{"n_layer": 9, "d_model": 256, "n_head": 4, "n_kv_head": 1, "head_dim": 64, "d_mlp": 512, "vocab_size": 901, "activation": "swiglu", "norm": "rmsnorm", "norm_place": "pre", "norm_eps": 1e-05, "positions": "rope", "rope_base": 10000.0, "rope_fraction": 1.0, "qk_norm": true, "attn_scale": 0.125, "bias": "none", "tie_embeddings": false, "parallel_block": false, "init": "uniform", "init_std_qkv": 0.0346, "init_std_o": 0.00815, "init_std_up": 0.0346, "init_std_down": 0.00815, "optimizer": "adamw", "lr": 0.00195, "beta1": 0.95, "beta2": 0.95, "weight_decay": 0.077, "lr_head": 0.00639, "warmup_steps": 583, "schedule": "wsd", "decay_fraction": 0.766, "decay_shape": "linear", "final_lr_fraction": 0.0, "batch_tokens": 32768, "seq_len": 256, "doc_mask": false, "train_tokens": 203900000, "steps": 6223, "dataset": "wikipedia_en"}
MLP neurons of a small language model. Each row is named by its layer, matrix (gate and up: input weights; down: output weights) and neuron, and shows model dimensions 0-255. Each number is 128 + 32 x the weight over its row's rms, rounded and kept within 0 to 255. Numbers have three digits each. A neuron's up and down rows have the sign that makes its largest values positive.
Before each neuron's rows, "fires on" lists the tokens most often at its 100 highest values on Wikipedia text that the model never trained on.

fires on: "– ", "-", "as ", "ud", "the ", "/ "
L2.gate123:116152167081196096154103125119182069202130107164116102105121159148187118139081093089129092094132127142141130138126073119159112111100158119176113109157144151039018102145121128133143105097073091113146118154102112134161168151142135164023156114136096137178115172122103121134138080149103182136207118146140177090133128115118158104072139118136127146068099160086134128154116124062119105102151112101149061082121076178156098057076152131069090087152135143094089109107133126127176114116128111134123091130105092118141099111148120178195119111135094146152150165074158087149187116149097121138146110185124145155115159106108109078123050060101142146158083144132109105199095155116129116099168139149088134101145132172116163124096116158111136096171097102100129142148116101166160160086113158
L2.up123:119177135138138072155172085129128103127142121164158128122087093188109092166133177165126168140149159110177157193152157156161130064165104168140108151169158148115062110114099148111172118097154085090092072090083136074184168124072130152145162160150086135154168111066108148119229148084100099126063134108123188138240091132100113152097082048100201157127110117156138129149165164087115113090155139133141116110095128106133140133121146093117137154094125105081164123155142085219154115130127172144130151186080137111133105158135156143089179093110133121085176139094072140141147117105142139119085108128111112114143170121134190133165110140163131115143161114122135147128153194129136122165100102136126093123149126059079136182126128114110123141128103103121149133199049139121121156127135181
L2.down123:124141122104121088097070137158073164081088173121137124109165103096120145136112184180118166104156104107134123118167118132109193136116122086071124152145122126156122168103207131156142132146139168137095140154126148137098132071074129116106116102127175068081089096180177066135067141093117083118100161175143063167110126106153127149146119178116078148150106087134113113110163140140149184162094125132133110160188147155098089115084093097138102143147150159180152138115102184091108118079134116092201092058083143104120121096188148068084126190168140189121126096207143148157094145069142089102119153114127095087118102138077130192105169151160073093121159140158158099069129075163154169145040113130133125148130155156130105161187133137102114145079136164177127128151104153132106124164135136

fires on: "\n"
L2.gate406:105118100114086184125170145113126132108090153135132149157136124182111186112095145115172071129071133139154198129128138107124180131074060149178085175114096163084178129100076105117127180134094137094134134143137140130077151110141087217158091077100178141114160128136112123087117038144164082130102113144113124145144172133160158121128182112178132160148111138089194140121140178066182034081113133136142139121097158131121117088089125112112167061133141103125208116142089127191153176126109113140146159080152099145139135133144054152120125074079101140173126100083118134064114161107085105145126167124121170146140106137168164179116070119132160135146192104105162083168094112106101157121093095110168157155131118189121127136098150134112154130146156141112107095127117172127123039116090127
L2.up406:119083152068089119061121137095106185137164081114107127153142127119108106115178120103105135158127154126159114133147120152143162160121064130149127126128084124141200150148108130184100124139127094158143126139129083106120118078120072129093141177152146112138139112103174079143061149125127083177142115128172172132077143096118108179102172190163087116115163102126102146139119133011138151161175124117129099070149161188092136119141167169133192170127117107209151157088138184087115057149115123096139120145152125144167134098132144089109128104156102148123082120112121080140059142136151102148111135122170167122119101048171124165091147135153090101096078094102152065103138151223169111151122165159095126123106098147170134122138147065122116133146126186217098103114160069138185120144173123
L2.down406:124144085065067118079134163200121137086076069119142119117162103146105143098116152089164119176156143118122127137144162174134027158168091137142084106117145104138224201101141102114090135198118177132047073162094182175066082107108128151122140118151161100155105088102142149130101097104171153175128131158150106148105114119125145072105152111147143110154107106105130155112130103141108110167118123133160163136151133159181130158153125109122142126133165071126106168101034129171172130142098100120172152088139121106183137164162156140086119106099113119160130111165119169099100137168151132143106158091111127069101135057115136180131173126114147159105118061123185100044128101160178084142133110102091180112094126145158171091130187114113159125130159161126148118125155081106085105176171126

fires on: "in ", ", ", "ust ", "e ", " ", "September "
L3.gate4:109119217178168130151091147130113147189196131116190155123142151077102187185099175128110116178095139119146163108141152165046120073164162154105175146099166116110097169146148079118180159165167184129102143121097147106119094153102103081095133107120143121142110112138150081118169127124120137189147147143163188105107111132154145172178114138110096125138152140140161134152103157084109149103124167182121179139123090108137126118145155159144143132185106117063100200086101109116148163109120163130109104132088167103161136093101140102128173202045135159127104150107214115167105126149087133104169117155189115120070134109099170108133134089134170114130163148105130075163176119146106115098135171082106177091156117076111177111150223093091087103131126177134107136092122161162127150145128179
L3.up4:119166137091168136104110118141168138127200114092145149145130123119138136170107146126152137164124082200159150179103112122099117077109125180117181142096125177135115095206100133103167152102111109137110073146109135131151106151118124127104129085080062094138117113180109104097115107118126117150141099157118156120082141130131190143121199132134131129095151124127159161103116149140077123081131118142167140138118118056146126096145092175113100153082091141076103109072144130112117123055085153113105087104145150105127178070168135136123142146138151101175093134135162101125131080135093162133157083082123102090131164070088122157092109120126161097085111175132116120029157127160093147055144107092198167095158168154110129123119108098090113163105166141077065196134214186208057052127114148
L3.down4:128142181174096159153164069102122140109163150177120081089151091141139011101158146102115085200151068128111135095148115090148000144087165091116097128110122120138140156114122152138123125109145171086138160144121118134152113124155123091139136141160152119100118096141106078127100121136094152071183162095156144181092144127198093086089128125142155160079068135145107151118150157108129141112151132084167156075160100131096112127056143115142163079130106087134114159157051163108175096159111150126127132125144089088176069173115139118151136148115102112140169182179156129130067135089144142114102174124173149099100135077173123106128116086113164118199171125157144137127117121131120103167125107150139124144108117145159122128207110145170122095148172105139134162112158139079112114166105155

fires on: "is ", "ally ", "not ", "ost ", "ame ", "ly "
L3.gate42:117143133144104188123128147069081104149134112127147193146147100147140094104142176132113097127155153130116140144121126126132167101143136132115113191143157087100133145115128109117106127150085115145075159149102075129171097170139134116123201117151195092112119112160147115152109073140125129206100147200151130124107122124153116164146120143139165160095168143131172134104102091173132099128150092115121113186136232140155153118095129147201089138179120113112167117095161117188172078148116160150154093113119148102099160066091115156110104125102116066112142134091171152076094200146143157096124120167137162200111156135117134200192091107159147078164098213109117099129086066159143138142052117153130167142083101160112150085129183119090118141199152151206179157095082092093091117150157137
L3.up42:110118086110155141096083132129133086166219199089162156095098112086133142095052119129126183118167148099161108156148088086056124138135154102120174135106158179046119142149142152142166105143137121110094109154150114148171093154132152082081179101112145127146129167132203101158206150150122156089103132159138111136135095144146105082111167172061118128167126128130149120127101166114113128114111122132130101132090105098158137124174130095145082152133099165093144132091153123148128110165100115144203062101151183102095154131200149101124131138141117124148157092117142081150144040143157134049160134176137101120145138097050092151131072111123171189101131173138106117098122174101164121126083109105105138056107121099199141152173144174088124168116097121133132141136192171140132151206094122
L3.down42:113139146107131175090111185150140155153207107077128156075120066167124104117141099096129109098217148066129090179107091126105080153142145139166122137188135142141143141206175134181170070124158109188156136136139112122135108120136126102125140185163156112142111104205140094130106123105129112133114112162127155072143111076170132160150124169111144111142148101171118138092143106126124148113174113131117119171103138145193123144150126077139104137142125132118151123085105083165117098154136161064138116095162142147096158155068086094082125156087133165157181139042109098169184146193146075168113098115118117137101128152116123221172100133214158099117055157136179061149073117112144121103068072131097177144098134122125108152085148140140125114166139150134174137144119102098123149136105052

fires on: ". ", " ", "g", "in ", "\n\n"
L2.gate97:203110102203120156138172128152139116122136163090083195144117169108091161152169086141096092111087151119143160076121114154138131044112117116065101148131124124122111127084133133102082168092113144140159187138160173128126135145165118111126157130136136044126149101132135117170096076132103098141152137084131158189089150060170112129142171104188136074084146150118144089150111100126168098105104165108101074109163097077094100125132166056185153087157154121148070102105116166168105129160137130162078122131113099202117135152090044120130061116117099143108132132144119125106126111113100125135121161114098183134129101193092132190125072110147139086139093113146189052151105113121195179179104133144138061190092102179127088141105127161142088127148144127122138098119118121096159161091139079
L2.up97:157106112138110107114162076140106072131113127095147183138107161131123156135156144138094205167125148145213080146123099184164115119082116163152138165175099146186140139133159146160139143117118128145150103192076123145079114181090111134163093130185091072138151169053145130140145104108115142148155145164162143143062154115126135097134113113136193106128108103182174106168132147152145088043188145156064088153139173087108131150105128114158147128199109091073117160076174106158126101143134178086142110136170123118105169167123114130076106159069124176127110127085065127140181129128099120110147126090116186147085076077133151165132128141130155097098098132069159101119108111175172192192113164140130149125096174123145092082102146137101129176166164162173125118125141127174096194157177141
L2.down97:110127160092136153101166155098090059102062120162158111109117152136127102121094117090158134100152073122100100185140165120076056144093173164171211183124125124122175140140178131144151082166126136164103103102105084084127109128136113159119168172118163148146152082145181136123156205149184135079116076130096118066126119169118090097127156104091155165136111122115073155061161146104108160140148129192136181187112176112117189147156083124165141126150124144133145142134128157168142131121089155153124084126158105124114193063119140122143171118139064150158109156070109104142142087125137112110086168150129138156141158116120122082159112140124124126099149078161157110124213142152169129133152134182154212082155099151158184113133128156180164155119044105139128109128163089146071093180153168

fires on: "the ", "as ", "ame ", "ted "
L3.gate171:125112137085144171120106150128094131138128120142123143153106074157092154113094121122176070122141212054156166158150097091170133163180143217116101104209102153121139096149091092119130119163131078142078144078186153157086177095167147115138158125110162101158146125144139128093134165179106114170154070146130143131150155043135078115133160120160129105126160131113159100111136102120171140162113182150187140136116190142138110155128132055115158137169101142137106118144126081096136100086105106151092101109178087133150148127151169156143152151048132209103054075106207130082091133112129183134122078159163138145152135114152119112110108120133061136114158127129179134141116121119152123132160103188077110134017148114102112082082144155121117111104150117191136106155112149178130106111076143
L3.up171:177110110151191158131112160115135057229167130130204154120106133088058122091087156172144182197138108120138120108173153101106114154121119144132144148211117190112157141152166095147156089138086112152086094125083154116159183134142179036101198134081121095131140074142125126107148129161126150138138098096127191117162104099147106108152133126123178122113086145173167151147147141054117143171120093158106103128152119140144099154131127120104146081159102135052169174124149110123102103110109148109140086092099111119097100117112171151123161181068156128097102105128130123125129102099112163038095100160132121141153142162061065184114130129159118172102141134219160134094118116170163133160083083103082109099114135106087105123141172120125094121133132092156195170131089100153152108143115137
L3.down171:107096070136129147100128116138144113137141213120105068087118061146086107067097144126154095146164152076128136141152144118096051187124109144103108143071135177109133164133134127139101148130134107106123158117151179208063159095104082150119124194117120135112092077134129094133076132129089097117095098152081185172099096084122084092095102119121114120170058122107074112155143159101172118134216119153082110106154082161123135092099100099132136142180114106106081148172146113142132114097107112108201153141112093101106150118136115126108185155127184128212145166095146163075096165062127147115148090119070103100160162161105135182111130103190127120108126128161131086113123108158122118174147129109112091093088129135112090161161180108102166037141115192135127163131083107190135109130120159

fires on: "\n", "\n\n"
L2.gate141:077170174152127169118184061119141121107102169134126124138147098110048185164065143114133109146070137107081196139153163109115216187064094179118140139102079129072141117112132123113135090125133097086126140124106129126103130095171109147111139095144200132128133141128116084149113081084136057117108118132164149109105139145126134139097201092121064140110099152103112177124162141098132074146124141117156111136084144111116064113150160119125137079158136112147174181146107137140192157108126147119096123048171176147145112137141107138153154086129102126108198116112130136034103221112132101124113122130103131130154098137127098163103095121149111147110136123054097074159126086098102093114121108107153136142110097172092149098120070117087127125145060135100108128093200188170097103046102118
L2.up141:113099095124128148097105126127206097113088108087103129123137078128079121120126127125136114201126075096129102095130127165180139140130112153107157139088075108084121119203124127129127084199085161132116112183107154120097084078139122145144138104090170141129131112086200084064117117086142105124134156143179116107106135137203076140079200166155115131180083093134124181092160135075164129110158099130141129092109132155149091153143129120112197102103073099144100094121121133110147138109105074094131163106133192117103058131181132134161103102211158151129146160127101165114141111090080114150166177147102130088157056098146106146141137164142102125149118156128175128109126081154167165174089123160154148139162118130146187157069143129043169129184085213148076117139148130114156121125119196
L2.down141:071120107107115179089163147164152106168038114080145153104161117189107103128126165101137174199188107111106129140144161094137111153118070147119160137107114100141142160162153142096140090142138085114142078158097118121074069121104118108090090086105142125165122128145147142131172135138186124133120163154145082081094145124196081115079155117094154145145129076142065139114079103103098093072174102130131156132098163097109073096080090074066143156094083099127124124143094162106134127108136110105101090084118187154147096124129169152148174094203155126157152142145094108110154108128126133076131227121096106051133050079098109144124155108115104100141149090167162098092130092136163105176039135144142128154152132145147155103086137104036173132158130154115092102131173128099135122161132123

fires on: "a ", "are ", "adi"
L2.gate149:200114138152143183180147162115095102147082142120136111126166094093110117176027109147110121124161069107123033116152127101079095139146176160152110132106198190100123117120131086098166142122148104186132099159111113147134088197138103133107099130055146144122127160095143153109142102170113082089138121093178165124156099146136137126186125070141139117108116115121092120134092088164100136112117113177096179128095110174113186140162099137158131124124122088108136109095086147162133149164103111149117171075120138114148105109154128162167143111050135162190147127122119149143166073133143157149141114150195085195153131152085085077133083160146131143176104160162132080127077059111129183093051116103152153074126161138170152120140102104124135056171077084120156170158146097135134122115093187
L2.up149:189129125155157152146070156093086084128199089167164200126102122087111102146102098135171162133126122091174116087121140149137127114113213119134135134090124180115130152083143184152077111132197114150096115092140164125124123128125152146096139093146080135125092118103049117142136107177077142166139180069116113083147117090092122116155074113150087083163134112109156089094130112172131131159129065121141059151161132135088174154127186116130080199126158137118109102057134071094084136169222153139102133187139124117176129128037046126099149082087160150150102116138187133106105117150067142099094124131119145157146110160113146152119142123185132149165122101113090117143122083134156104145132181096090127116169100102091136135068159106100111141111084113121130102128072058163127140115129125
L2.down149:093089083098187121097111136101133172121158125090157142065126177189056116082166129157173155180104143137136126096102196105095222142139106098140167154122056147201187101099106119084168120139180151166124130058092114188139139143164175164119099160124166136160120156134153161104161155075107150155105114155098113137081134132073122127143093164139120101141101088117118134101130050164143130177119111120128117082132105150124122145105072130167161136172099170134165097173113213131128115083133051162139113114120149113142120142126143126134100152131093091055090120186139169134156170090127112119150131037132151087114134176165105149102075104146160116086133128123183136132087146196076111142111092149138120131122122153188135125174099119121156090146133176140177118143153150168086151125155092

fires on: "are ", "is ", "3 ", "ow", "2 ", "and "
L3.gate262:132105176150099102161115081102117150198119139132136166170115046133106124136114106165168171049121160123114135144121134132150175159096151099100084118094168126108112188139149108089118116103136178177127172112149115128190149116165186067076126124161147146085124132136166069122148143151109117077156056121116091087117092105143128135121095135120106134197089109122041150073077102139085196180132122087102137146135102169114089131173084130156138145119116122146133109134144121148109112072164159094138120098128180134139068132146128130152034139122146079117172125120143108135115090146098126127128150171103123149143069181041087113081107154142100149094132148148162127142101138100177154157125097064071097123123183093122053133195137114142075138135053124145153158173126095184146111174117097
L3.up262:135082075137097102168094099121146172114159092108103120150189102075148105077165102149125163134086126152205105149104113130150133116127124089076106105074164154098121164164130103088054067145106099155118138152134117193188047132114161109147127151138111140109098137125147086114185129093144139126145159171177110133116073187091134183134144169126157145165149056145083119138141143162125082050192132162103154129141138136071123158174141178130148152101135075146156089141131070116120164147179157089130131134131169150102063153108144035075106127113183093125108129119174143130071108146151168093152091107119110124106145083120100129148147145148092168107105134130126128142137068143148140102088153043122085131139143097180056159128165093100088115094081103123097141108076108133155134193113113
L3.down262:159186107084172141150100179115140086088130113108156096056149131152155141143124113062095082140128098158126136129163155127154009125152095171157111183163090162109100056168133134126137183143138066103132111112125126140145077133097056186140150165107112197156126125139127152181092076153058152178101137170138175092135163094125103114100188114195151105094146167105127125121170144103175080120089148129165119091108097143166132133089101136078095146105123186134112126142174112115168109176098085167114147165123091153126190091116143182157130166146121157144153109110103155167107129114113126183151129119146147078158146116193172126142140124126120080128142114126116125135112114118083116147165105211186083131114083158109210128089095168123120158172118133107109100104117203083127102117125138

fires on: ": ", "e ", "old ", "t ", "ed ", "ge "
L3.gate112:108151100134109112157130112146135131205161154128110096143154088135101162107048193143121127127127111156156153120152139074123147101111108139143170138132136139156076174195144101069136146085124113098118122170087102143130114147100127178111102120131124146144197125096137134161189163161156173075143137175165172123136160144090145174172171171107138094150122169075054116149150145129097099045162101190171162087092160108145097124100160167097126100114136178118192115164124143144176188109100088079125109138169163188112127125163145140130150105056130135177090120146113165090170090157067077143176135110158129081128154124110102153088105094110168136181113041171093120116093131144146149103171092118083147136143135127121153104137098152150126170157063125028138109134172138091065106137138154
L3.up112:176050120105121124112136135122170110094154166084167181140101133123104107130141059143078183104145134126131096139143058103108135164170124128137061113123134161105145185153184121173079113165161091124116087085133123130159112149093125121106111154140103176110115162135112142131136171089127113089128123112207094189081136160115110122094121169099132099130115071150176097177144201165105148139140152133114097083115098094110113141133141136188165108157136089084177220147118103163083117183153169146213154157083160145092093163151121076098068125066117140114175143154105134129150091084139157113133163140120082108099175134113123176089157144133092169122091164149087168132075124130189104121077113153134123177103156081138105167072126127129120154036157111174156128115171132174145149164099131
L3.down112:092143164124182108173115194098089135119083099132178081124108133092108147105175146145154089152098129143103127103119152134121097142174107101085158189112129108137133129085117123105132183155085119168127172143121180086179167132114098170170075095082145100106078135132090124110066115138137174174134099099154128171145135152120140087199134091105103116089171085069146093042154094166195128172099136127125161142145139107150149118116097150160133121151141188101059051134078130124118069111086099171130199136160101121171112115099140139192130177158126099123132159059133136134116165037090139141154093102105169121126140128159172086163102135146110091145118082105159115139188111102105170066111085131145074142144148135098124113166138121165087103146122101106153187157086121083184109081096154

fires on: "in ", ", ", "m ", "their ", "we", "th "
L2.gate259:140108172165107096161120115108137086149195141171077184173128122167154132160138150087141130124134145146094087092108097161097162139085128173097116156138148085114098150192129139107129177100130132097156113079129144128114148126178112137114122149177090150154096135102082141105160074151147098194128127129136108129147187102178137056181131130094156085087099163122119138125116131102166192132111104125126102082171086081130136166165164159123118088124129125119113100074155150081073136167071171036100120170149155101154110200127074138072173143152098150119089165107148116151096090099151107131139121141107127139175150122119171096099129140138195182102160155130144121102140097108110145173147091119201139186122211163125132111115141111144134092080155090093070184184077076164065142115089190
L2.up259:155133097109083090099125144129128095137152106119153116139110063152167160126121180144107132118153160147153152184085084146109149125111115197113117110105169172105163177126113183137145106103130017122072131141153143100159156103118203161138181082165125154135121177045135120062172113130116119104094126160141170144132136129079148144158111176149138168099119183076125148069125160123138179103160149134121146091118118084089154126126086177113078160091129220127184165113156153095044161127169120138162091095149116175111150115114118098110164089125083097131114104149080103107154109119115129141117040135126114115106100061098103086109158115110149118095145123164134128116126175094068112108105079126143106142125143115170150091133179134134085097098097089092134173166163149241146095164129126
L2.down259:139121130086102142150073031154115092148127173142126101135113060115134109108142170132136135166186150094131129117122157141119057169108123138099104141144108124152143118191073103166159194087127138113180131111143116088049119138152097136178118137056140184119124135183091120120115082097151169158151111173146070165130097115120098081055117107109105090173103110122139139160182184122112188060154092142173127162152108112159129158117141101141125111140192135118097086140079081124172106103108123072138118109131179142140074125179091130067125150114154178162149198124147115052134181096183124128056120135134177125163142130149124107111124080137115067110142107118093144132124095110121118126175089140128078137121086202096113110170120125125141125075112149101109194127098077191134147177125141

fires on: "k", "– ", "l ", "ti", "y", "en "
L3.gate341:105136170165176097107146092118113110164101137137180156219108143087126166147078145086148137092136146080157124100205122125149169112159101191133138163119137130132104175135123138062136147091123133116094170064128096116133132079107114086132109179158144093138163107136146140174106132157149071170141116181151175082038132076133158051098120110159092134127102116113073135102121121093149138108155147175094106144102128136078067125073137096169161115188143101136123113079139060136138111243132149102153097070126084133145123116109075140144154126146156144106129135116129091065119149122078166156109157165101156115136099102079112155125110143105146127092136131121155116174083128138136206100106165072047165148114169138130100103136149093108124139192177130148121110152206097168103156157141147
L3.up341:060165157130172128138156075126138096142088100109164133145110157097171161162101138109137101144099091102150145084195142100174183097173076166112078141109123081116096158082117109123163203066116138072126150112107083145108162074122125099131097151160096122179142097147214210146139097129149073130132147185132151152121102134137157144119084127114124089079128124162099092166113121159175134139127088155077061123101134195125078099071113106149112085162161127119134110083196096117135115200135111139142141129131104118109110101105108101097113096155137171107187152137109121126145175084082122168081163118063120118163064141089111123152122118108121120144144170095111177145076159171154149059093116151095159122112110118121087162122152121095169106150122117193070102143202131088055132150115126
L3.down341:156154154152132101115120138136125123077099069117193070103099157177130188136154103143127126123130140139145110116071114128086046158102100094125116167165166101142118186095138124121147223152157187064075098142077087132168164162076149136069118170128114165099125112076148158130163115132097095116131132116131131141220115169147142152123061088063135145087143109157139124173134119134147190168060108071085077136122103073153149133129124114139051097097164138103103105131145133169070146110074076101116135151074084101130114137116096155109141147158160185164148168136127070088117111116070067138149085107143124125132111123143101110154171131096128096148189153128079139092120175097143086092172156156127095066107119157099091163173181160137124152103134115104110138107156170086104126149131153

fires on: "in ", "by ", "to ", "its ", "at ", " "
L2.gate364:081171123174150162165119090101105107149120121141133116132099172119027112106126081098086088146094111107145098132167155124121114152109107120093115166125111077150176092147111121145089167130094154135187166087163180082085169135152108085110188163106140072124052130121116131092108094125129077167132170124145099185071145094163094168082189102134118145102127153101137123090115122080158149142128132107153127093193076107121127132141075133122110101113144155127119144146159147087158115108121129161093124211108158072112096129162104118125088145061113139143115131103205061135096064103091086116162124180127104178105129098123129105116073039117120107148135170055116140100168149132174135126170140077168080142117104170111123052176151126148105092056099137139174143074110136166126123107109160
L2.up364:162150118153079153142133142092137152075105088108125121112119222108129120131200110098044080171098125150120116119098129181155125093129138140086125137097133082130099133139148121168133174137154190153101127105127161132069111178156068156131181204133051113120118108103114147191106103113092145116100145079108090155115120123137142165152111139137128073077178143154097106203134121130104109151131168102116096124169134101133107101121161121097116151154125092145047093102112148078138084117108114143080163137100089123146145139076115115088073134090129143106148161152138155170130115137128121119121104099150194165136084169198187102103104074133143086187089123112095122110164121131120124165180199113150127089142126097112105088056055155147093156103206162126121087070059102089080152128120144
L2.down364:138110114069105166084138157153122142132090119141138181055137125135170126177092210144142097156067123130089099076151196146121113103181133133092130142087135144144085117153096151152138073125151126139099129139084090110152127169170111153122080073167133104119148129123138100173160125124142165058128171180152166072160086186114215205155146125127162125123154122160136149156151178087117101170153117113107147097134162095096154172108132131137098145176097131150154116168123163171106130176095151140136188114108097157169195153055164151084144107145114125084143131143111187145190132172148116114110146145157100150112140160128112126125181150166127135218132063206120150136109135124092145188082137196102127109143100079153135096076104127148113154165142111146130090140112113044140148162169102

fires on: "are ", "g", "a ", "own ", "3 "
L3.gate379:126171131144168104140164202132079103184173129097140143152059102102040131141085166173118147201147116136114131171099080090111173121087124155106116134097185141129102113177115152100128080130118073177123157093163096105106127099146138057110137085165126140078093111172121125123108173143173115155122109101118113086143140154133073163127095112127123115138132158108101101118121091164111174145164082097124169112123080109139122173109096165131163175110127140098155181198102125124130127138148112137127119121121144148137108179153119147150161163083158103179108106163129122098113107111138167149175094123181064140155114152088071123157113103159182169132159124108197069120126095174149148118040091117050059115118185134187131159157153137111101114154099119117094166149124143158182087206052109
L3.up379:166143094079192169155114146115091152128147152178164117108138105125081122066092137178126143139142137127110119155130083159124145151128150055116147100103101147127124171206145223072155143157123125148142143088132160132125116075106116111121100132088144107077118095171096157092092137158148139150090139118094079125132119120076112077077108064121133094170157124099141127130144116182131143114133029123137163136107129126130104114185092159085168143145177179118097124157111151079103057129171114159103173137159160111130114028166168088120114134173140053177099117095149144105101088121045158088141142152077110138188120169107122179108165129119149144155102094103164184058121127178062129096127082118113072131147145169138109099135166123074084162130136109125112164159131177147116150161119131
L3.down379:123131124127158216073142138136124158122122114079104123022120166196140097047093109105118114139130101166115072132112135130114067115134141140140156137110111093169083137136155099109155155146142175163058119102095127196134028142183151163153136165059114159171154108061115164096098124107147169129101138094122152116151103145124146073175184104053129196135213100095169139085120150076165073146108100127117138159092141096133111127132129125082108135119138158121107079193153146165104119167113128115091083133146154141110122108119179150111109104168122108166140078072149131148164106096129143147130130098162090142133125138149215132117131123188137106133101052153154147184131113153153165130115102118117155113133094154131179152117108120167187089103127146145139116116123167066095131135198122

fires on: "'", "ough ", "is ", "not "
L2.gate88:183098143148162137113177139130104100153106124125142153140198132211113114182107162153150083104096189102086132109157091096151177081106125137080089110146208123052140143129137096139095137094159129170104139108107109112212156128124101099186181106172137097108094115141099085155128096120140098129085143185111146173083128075109190179152150122162145150098069195127107074136130109165161175132152141109120141099124202103095148163098143158168146106167167119153173089134095139079075089129134156111091133138135154111127116106114130118105107130072114145060156105151157122126069188162121171110104169164146109085171104134171095202135129111138132178159143119178109185142144078141136098170111125135142150219129140133110091131106130143139142182136218175134142153124123107105109132106091108
L2.up88:170060167079121150150086134116099153186134069121162144104128118194154108094137168116144177132159197148115118136149114161162141160131149157140113170149150122135118143141149103133157145101098166126140101164127078085127174140120113087118196080133112179118127127135153059075113156095163112141077169163131155089082119145151162096132073132094185117167148096180146149077155123056075152104148154143095147150117108139167110110183166138173173104086099171093165097106201077117096121124089187129126066168153210148150180061151140095059099142109121151115135143111111117156155119139102087062141126117113099076130155151098079111145163110086114147114123196117119154096155134137118072121139131131132193131144145103169126090142212169067144134124187153123103108132073134131149189123137127
L2.down88:125089152187078091134136174139148124166099118125140152098095121088146113166081131125131137156149082165114157154098133190126091192135054094135140135170143166141178175190106110163170140117108171129098150094137089075122122104124073140079101173078213116111111141133185114129166183131081132079123072111201083086100040189057109136140111127147115070065160102144165069116159081148098127109127131155157134165135130133132105089065118155133112138113091116090104154051077144157162144104104125123098112167138090139155140095114117149141071106108176178134143169153097142146141162140141099126168066093176140113109123104117097113104076095149082094077117122065169140157117145163094165160119121155116104078087096137134109126175082129180173137094137108120138121133153102116169131147160107

fires on: ", ", "ated ", "of ", "which ", "m "
L2.gate115:080087134108180153116119188059084169112142149137142202122130135140065095153137172174101124174116152123142108119108136130092151132125165102127131129091117136114090083169088108116152169153155117195100105145112131122164160163114074070133084160168111134124078162125111128111121090091140059105104114186120143132116108123127118118169175150138167089096156114103157140124102130142111193150164159195080127133166139130071169164123113161124127126158109091159179101142113169079110105116210180106172144112156120139188066134112147129120150130088110116081106112131072166144112033112203115127126109109090121144128131137123121084103127204167156164097168194159114105128159068099168194138082154108051128115127185112151075166090115083137153083163134082167100150105158084123125140171125106
L2.up115:152137094122197089114073198153117145121116120173127098114108104195162142169163118123119128119111136105137173131121100058132124104128165156096112055138081161077118082161110176155145156145114048091159093108194130091154097135094145145141168076132169150132125172106096101089158156099125062060121106138102156126106138124104081042162124102138143095080144123122167110126112148115154155198147079104134154125144117116131149158172085135114154127091157136173139130179078145145095111103179153137130108091108110144104158125150189098158147104121112182150136179148104154148153116049188142145179087139204111173122163111121080081085132132117127156138166160170135129138119113133144133090134106100134081066125150163167133113063091139089129082157109090046162155063149143121195107103089121
L2.down115:112123062120102135134073171114140151123170081128148120183071083143018175114061180119143128130120151169199134063132140089117144120102132154143080169088113113083113188145111068135118073081103154131121126112046141197140120158123097147154105146100100162154165138105075165086162167157119152173096168143063133158141053107148168196173109126153139121147190100111149144158109173068114159107119132188095098163098089135134123119121113106140093171156145160150142092140165146117132177099132132131154113100113141107142139143055132119096114144114161106117105126096109139110127146113101135113062117080122170175170092166130181110113141130080114147098095149149089132133123126128080099144164093098168134106101082151086045111164135183128139144112124154147190146194122138154086130167166132

fires on: "ing ", "ight ", "'", "ly ", " ", "ern "
L2.gate125:166109131100155087104120127103123124164140141117094069108131113122105138110130179185128139150158110102123129114112096105162130184131139194181130077123124129158118119179090121142178191089119091134087081109053041079150097050131105172146158133180154135112093201132104171128128099128117138186075144118145132151119117120138085144161140190120143189116142181133112130107112125131151173136114144152194086081106153109119180123175137137167128182129137081127125189118137158136076203078072077112156109106119137151070133149189201127111133115150112127063107132130147144121099099082167146111138046153095105078106148095107090109123159083158150174077148110132086117066111180096076080144122139141132099145112154076127152139159100125113116160153126092127109194211100122137094116128149130
L2.up125:123081161120171116100190122136100109126133130037067157129102133076137142181188157090094128183110107096133157148114104139089112115103048152115117106077126150187059129113165146091093148151183143135118171147090084134096169106116044134162084151166127107152152143138146101119125162095125059160120149153113106115114128176128096085121100153172113166118094154158127090118136106144141109112146174120117199122132173160098153066132104154145193108186101104082134124083084151092114172099152178147144140180110114118137116241154140146119149148129123129096117193193055132119084145151194132159147083061131119141082083094136140147123138166139099062122145149101140171134113086094180117133164138149157130123083200105118162133139109095128143144153108154161113112089140145151113129154076148
L2.down125:175186088108141130156104146128107131075120092169127105093123101120137109103123086104215133094164101133120152113164144116158108145103150143100091132137164071058159185147190118163148101114118168112180119115122092142194102142152181181113111154087046139111129152085121193201146112144149107134135140102100124176175115074086148105123108134160146106072139100162171153153076107092094161143133143094121125203156149139110062172114134149114066109158092162144133129099153101143123098120140115156103150103141082099081177090164077094147121118140086114146091161044187088125116165159073130101107134124145110182096171210097134125120119101086090154153120059124124139112087180125169105122170123129107081133163102133114114125102070135154084061072145086084157145160123105157145108113138153